Weights of a small GPT-style language model, trained from scratch on English Wikipedia.
Size: MLP 1280 SwiGLU, 62.9M parameters.
Architecture: RMSNorm before each block, rotary positions, no biases in attention or MLP, tied embeddings.
MLP neurons of a small language model. Each row is named by its layer, matrix (gate and up: input weights) and neuron, and shows model dimensions 448-639. Each number is 128 + 32 x the weight over its row's rms, rounded and kept within 0 to 255. Numbers have three digits each. A neuron's up and down rows have the sign that makes its largest values positive.
After each neuron's rows, "fires in" lists the words (lower case) most often at its 100 highest values on Wikipedia text that the model never trained on.

L8.gate614:147132121129147113209116152120156113132137131102151187119151142133102073124114149148141145163179069155098138118084133188139173139140121127139097175097087156055094102086113130107139122093146166180127145097124113146107157084105116143168063116088156100148126169074124122100105142076095139127134138142149144138144166151127113159073076216064150058162132121181118141125176087105142073117120092131111190120169149160110185145132091139138090180161147187097196126181135173138123122094169146141119166187114125105156143164143160139107149132160143124188126108141143133120090082104119172140
L8.up614:113065075125121135164173125111138120103135192129073128167101077128174167101100120073127130137126125141099110203103124151117131154151114134118105151112190153096105145142087161130156137224108126140112111131147131097095083196137138114149116164178130180150090099151172150082114165117167092154204112066153180168138119093150082144108094084123162083155122131082106115150152128114133151144074162135191093086158102145137066090112146181121091154105123111158139087144106106126117153144096105112133149130072087102126206130102177123169133109119112051121137184110114149148142171202125140118
fires in: "to", "with", "of", "as", "is", "by"

L2.gate1191:119121127165169134085102090146201135104138167133121141130115073128149125096147083175196130102032127100093122151150116140093140136116165149084119154143090136121116202100123136107160187113127164050151195132131132102149155079100167122101095131098142168101127139148130188120115180137140100163118112117099135118131073130152169158175160138115166148095078109179191205165097126097146160107154108123130090141093098165097139159077185143126144099103085092122068099130155100100184129143173146114132113088131080110213108112159182171136200171128129160080136133123109102099151072112099143153
L2.up1191:101131197151141192111154140155127141076160135126115142130152103165130093090136110158167121131019128103108150162149087187101126160143106147115127116149078173135159188053181144092099188095173171074197145094157155039114128094064147141109101135156141144115156117135162178084191162122159112166157116117133110111093073094170157180136164140125164087057104092168228139084128108073112182128138123154092201161136135207081129154116148102115129046123126080157107124119164087125153121161138135103148123122114114083160133119165168115184158153155100144134102163136090099111121126110173097152
fires in: "or", "orbis"

L5.gate563:153147143166103092145126148122073109142090123212138176133133165101118154096089147165122135156174114200119140126132089100062131084173086087163071100152120106113184143060132172118144118149110146128102130128099099146101115133114159073144095067128144158166118120109079066145165119110122082183145180130187100139138131064163165089143131130125197109178138139094153091035177061131180143191067027124140112112158170135144086122080153072170131138159089129092083152150163125099118186105148139115164067114139136084141166147085169134128101168115135138097182123119146125147108144105078144154
L5.up563:144177154097178166123183177099117153130136154099095119095159092104161163108123155116118134078188124191131082133095195157122078123129137120182175107101132158115144182107083150142108168162141175094150138098119120127142072148125104085095126116146144126124133146151123118088173127097082033103155108073175106120121139116133174132092105129072157093085149074074203108057134069115136100138097097183094119166117164155154084110081088149190127152123116158167147104104086131085160141140098159040135166161156115074119141111106137140184108161165194124091180172154127122126140103113104163123
fires in: "of", "on", "joined"

L2.gate619:111161135119114185143161124110119122127078121119153098091193107100209116115115120094165149095130169156223111098131149135041121106190100109168141179155118155143151115071136129108138171121100144169113145173157158079135172080143169128112075182113148128176146128115102144116115154140105167100102143175135122140161127079145152166184137126080180124121073156076135165093100138128152156141112115078185099107188081121198104140117152153137113143143160067140067104128138125158129183102077089160101126100116122149134108099133140184074122115126094132103101217116118165115072091107171173139
L2.up619:145155154109103184110126073132112167095104099093119087111129095092143108128080135092166169101151106112143139143113122097127119143153071150161065145158158174093103106072136105137105109181135152083137123128132171115185183137084120166077122115076076094167098086113108094075190204138119138099124134137122124102169155092153082197101154138158182119075064101083146116133131129136164157130132109072166090195182062083158169125167109167136119090149154112171157068087122091110080139154137091236106126118078155139176064163125135141124103120127092171155114194121092160061108157108158083125
fires in: "a", "the", "gladstone"

L2.gate522:170170134101096140165088148086152129153123099167095144098096116151147133132145150078124104156158216166082082096141145157109167092172193166134155070109088151067154133133131129074160133127096139139032105134155130139131058203101140117142123135125138080152163151101143110138193136143078144128112135096135110141107109100202103125092144125083189131141149091077106191093129101108131165093161093146165118152070116172084097119127135136131114113108129178133135163136149175187124192173128126115156157131153131120104075186171094160053135141157149127103118106136136111108159148135138143164
L2.up522:174184121150111119137132066083115161086158089199133060120171162139114130103122129161092167174163166118094080101208141102118210197154166092066146083131094168081146122117142132161096118096150159130075121084115106140166113107106171129136146152156084116083063152163173101136093138129130090172140097178125095143145101122133132101136176126101129121115122127078089100105172100143153112120175182165098136135138155160130113149164126155117049088062189133138111169165178156138102141153177105096179116152113115143173156179177130129128141099137144079088165122133122109139112156113103176141
fires in: "bbc", "civil", "internet", "fa", "public", "world"

L8.gate276:124134130066176091120151135160116123145046146124130165155089118139134158187130148165099146130114130114147116154137117116173106042088120085128117082160089112159157158110113115080135198101153186171172111102102154100109119136110116096082125117120063125205136095106133141093154151173093081107137111100155132144143088107183179111115180124088163046130156151127107135088048147179192136151134057141117126171148126159166127081152115181083068128131097120121155170184114102105151161127098095112141107107125137088132114101108097124152138105129090115215057157167094133115119084127122115116
L8.up276:159156164135144131144131161117215163112082085143109105131117120082123164108166149091078135108153103164118164078118121133142136154140131096139122150091122127169065114089096130162097146152082102106089097082143103122138070139126168118110121148148083116144147084137048071122188081173162128150098153077152139153121131056153093155091155151151162204086160111127130147183154089139089124150162133171192135153075111120136185200116150122126133139120157118122101121142138130123050107150093091082123125095127116067051147125146082127144126166147156112054175131145197077131140147149088086147
fires in: "of", "after", "for", "to"

L8.gate385:159178106096186096165087113147101151122100109093159152105135095130120115124135122126109136159106094118145127123148073073111156121121120084133122136128142097072143158140182118082124061125111183120161074181139141103162118126144155153100087135169143094080183114147091135137134186116087162108055142178116157120103106160106116171153130160103129123117115113122117140107148108140177174098133088074138098176153143066110130170134160114077184105138092087113202166130116184094147177199152076147045098159074127127169084101139100133134193130126173192088129161111169174115088141096111139128
L8.up385:114142071107138146155109106106141134098097120094120053049143158164118152180105137094117138096171060126159157123087158158098057132115092099144134111059064134093097091084166189123052092165136139120129145157101113161173150187142109155125158140165176088116094114139110101125175189121102116130129098129108082056125137173087130153148131165126120128128139104160092163123086074089142158132102096140133163126064127046119219123174128121121144124134143090173146157138113151096101104054181122109167110146120156137114105119111146148140141141176149093118137126205108088110109115078117128119
fires in: "a"

L7.gate786:151122121123173129100114178156109150149172131130140167170125124059036062110145154191107092113114095117077081051157102122107133193130117166129116065193145109083158156055086106134156120110118150246093170142196166193119128098122115142122121140121168164147137150086132135146115123093115118160142172094123117154128101100141080116153130109096078106112189153074133181108118107133129181096124069081104158113103133136100128133155214103108156183108113143119103159197159126132167119128122110150194134129183108108122095122136162134074126098077120118140154042138133094127136109134088151128
L7.up786:114097079153093087100124116121121127090098083137158130103052138142120159163155112106164157104088119189096071175154091064177137206116108119143114134127111158159115113108078133203178173126136154129085102169129126149112116167196169116103146147100128149130137106139065098165118138094145152124108143123126226149100120162133104088134140105132155162100124166149165153171107132125159114142119114138114064117074145125084129112131150123152187152123142136142077101123114125167146156149185132066118156120174061058108145096125176120114119051131099104131177164176182155109167111114152161129
fires in: "a", "an", "casa", "casino"

L2.gate380:155129072120151101104088092107117112057088090105181152092173105161085115160136119148123213094097067146199169089124199187133110143182104138177154099106154103123148160087177068127137149124147143100135112119093126158103107134097127130102097141131135096090100120120105088050154237114073176106076144179127173115119136127126153147111144124143178135146139159151197132099132125136190145145153105168163143109093095067125122105122146113113210157124113143152165132077158161183074143181092107154084140114091116109135125096077177092137117115128122114119093117165149125198093131133116183120
L2.up380:133129115076091148106155120110103109146102180076132120090119076140157088148127076168108148097071108116130096143125146111076104138151088122134182125185141141065173109055121105120134145173166156144215157156136141119149128146122110148115100124158109097137111079108181121088139211118072135158094150163090148138121106111106119209160118129124149121091060161144123125084145139076108142177096107106151083141109125138118109054103162123081158150143123161087083098090137138146120133133062189121160127098108095101093057116149194099134152148111115113132112125133089098155076118198119163165
fires in: "a", "aon"

L7.gate353:138090145119102125119118153110093153117148177141144110163131134075139108112120156157039137125085148122136120097146061094165196057140139120104186127166150143084102150115218077121144118156121122098143184149072098183083168123132181127114086118124169157113139108119139114183141135171077130056147101145133147174128096124095093156118079133132141111145175130149089139110083129100152120076113127164109073110138097084080198099124138142071150132114091189117146089155122135106167135133120044125124161150177115128090105100143156125139115120127172153151111175162097067123134099133129132194
L7.up353:155163146080176122032124070095106143100142123135154077119092145210159141199157088138192120154162102088120153212103133119091107166088132127135121135144123046102154146138127149145171153158155213170160128093137142157118172121126131157163138134185181142148160153114122072115124083101117089116111124207057157094153157125056121139125175083136151176158143093159084144184104095159139151151085124063075069111162134164110144120115150154133111169165119173091147068127108130147185141158115089137150116159155112166104133139084157101159137109180183103148145084106138119130167179065145096116
fires in: "a", "an", "two"

L7.gate608:125155135145114116132149149129107088158132144196124127141122123149148099163136139130122196052154157140151126124121147088148106121150193158162135105135188133191143120114098157172089150133138111117158138129081136127145133094147099112096129131110140130164187090132150130099155174176132167112106099107110146096166099056170161175117125151128138194068118135073203138150153175138094131084090089120074162169117112088112101093110200103136104118113180137101112156090150169144151156168135124113094143133129139136082075072139139133132131128079145138105135097137134075147130103108092172142
L7.up608:122167117140147132170164107125088109153151186080058114100124100097117155148177117158106172107162136152180121127135124124117144078142140158109146103144092117122196131140127163175132104121137066108176136127090113186152080135166074099094172165180102129138169116065165130113160186142132098115136099097125108113111166072146115146121138094054131162119115089154206147124131127143106088104133122080117180199086079087172143171066106108109120146135165154142098089080155083120214176174047098139092142135143096097085102123128074185105124146140180144155128096130159158111074054177124163140
fires in: "of", "for", "the", "by"

L4.gate1220:144143117114128176092120101103086070103056148107154130158119072158153126166148093104155081126114167094135146125142124120110167088112100148137142152160130100063148090074082111161110159113134134103120136124112148091051147152145173114121098141104128134133117128159140137100143203111161167160167091175115148124144094101176105169163090143135173088100071183121147136053177136138066121079189105133156145129160041175113100141179051119143163140159080111130163119124121160101154162145099170092101114170125153100116099157137160217083107086121087158119117093156120149140098103102092130172
L4.up1220:138140084108129160133110140094184157069109143115111113133183122125129096119151136127135179112060139060134066141171132135113141094113160070105128125167126135076107118071124179088089134129124154152181150147139155126121070165110138086160094077119177100174116096115115151173162207140112140157170074147089137134132155079132117141190129143079140181112070165140245163076156127170121099175131084115124102145113093068112112178194100082108153095126125121024122110133127182131175125124126142138079102180074158161120124114122133160098134143105114163106192137130099073119087124180089122125
fires in: "the", "original", "its", "her"

L2.gate373:137130103122096108132113124189131165143161113114126159150189121137145146084112134093124128168115119127118140125084160132098074109125136111043133117164138114134143096079080106092124109114155176169135166149157164137090116089114132099156148157067128149129164174109144138101093150139114105108096159199109096093133145144098180109143124132112133147109076104160147132107080064152117178140129080129148157160099098165114101168131066128113120140127109146096108114200155246055148168118162045126183127149136096166134121145158100104042135197115044116078149159139107139125154104146100139139
L2.up373:132131100063065128153125108178102169125129072112126135178135163198108106131109110149137059160121145132117156133125130107110079200098146189058138153126095178098125168105139077104134140078138186142188137101143117111139123111117131141121196121101110143083103147166109164107102146115142115144181104197161095118145115155211173145086148122203161160125108115113142122090091057136143138154108112178128161103140114192106108191160151131148117144147152086103119136160122167128181184140102166212161106116138188120120101126056096128104141162089052134086134170124091115149152117134079100157
fires in: "and", "or"

L3.gate17:114135077129137098143195144164052122140118154076160143102156092154170125090129123159090156027099073101138158117138083139121183109058152126112090099160078174074091093048132123119164131108114151103136177145134113136085072112122185106118120135142122102096148122118079166131151150122153120097146118134133044136152114117086103122067137118137149167112166092184188136124127091137184084065143150127154156133143112138095203160132152147103133184125090116103152104139088118147173143165136203135106160068143127133183077146104150092087167132089148124141139176094091130070119108128144107102
L3.up17:177138107163096146174132191140143122166168111161123147117170111122133128098145140137109220101081176100169140137122076117159126132092084134113133122144114102132158148118163163119203089110124125116113096106169150155152145071104058103093140102165097095099082056119143143064179172134081163118082140142137155141095109184068131153107115147128096124087118096164109108113161106150084139117098202130122104206145084147135146137064122156059190161077132105101119082118096134152168126133106147102120100190115119097193103179099155126114064143121068075118137126195029169128158150108080150078
fires in: "back", "return", "returned", "sent", "traveled"

L2.gate813:066116133142132150140126087130150134116170043114115095115154119171110130038165138117109148113132108117142115108101123124117161171141139085113099161192131127096140132064130108080104146118127116082121153142133150142080101098130135131126155159117160149139170148034110100165150186118174089073119105104114127091138140082093141090120073095098136121160115073144100177060111120086141161120168154177164214160153162181105114085115072125096134108173081123071134149174096124117178175111133110112103123072073096167137099118124128148127196159163164142079123111177146116083085066127113144124
L2.up813:070122096144117136138156145171154183143149106132101138090112094104065103086119104085154120111081092099158105120098151170056136136134166087062149165168042118111096125102110103162100105106177109110095170122119111091068102098124112088148174174119162126109162066117157124147144135128101130081159150166067190096100146071114178165121080141115093116104116098195092167144087078102130188096154143154165164145137178152126097183115110089079131109158097131114092179142155113131214167087139158138070146115104139127161081079178136119115116100115079184088101162146091081111113107111090087087
fires in: "or", "than"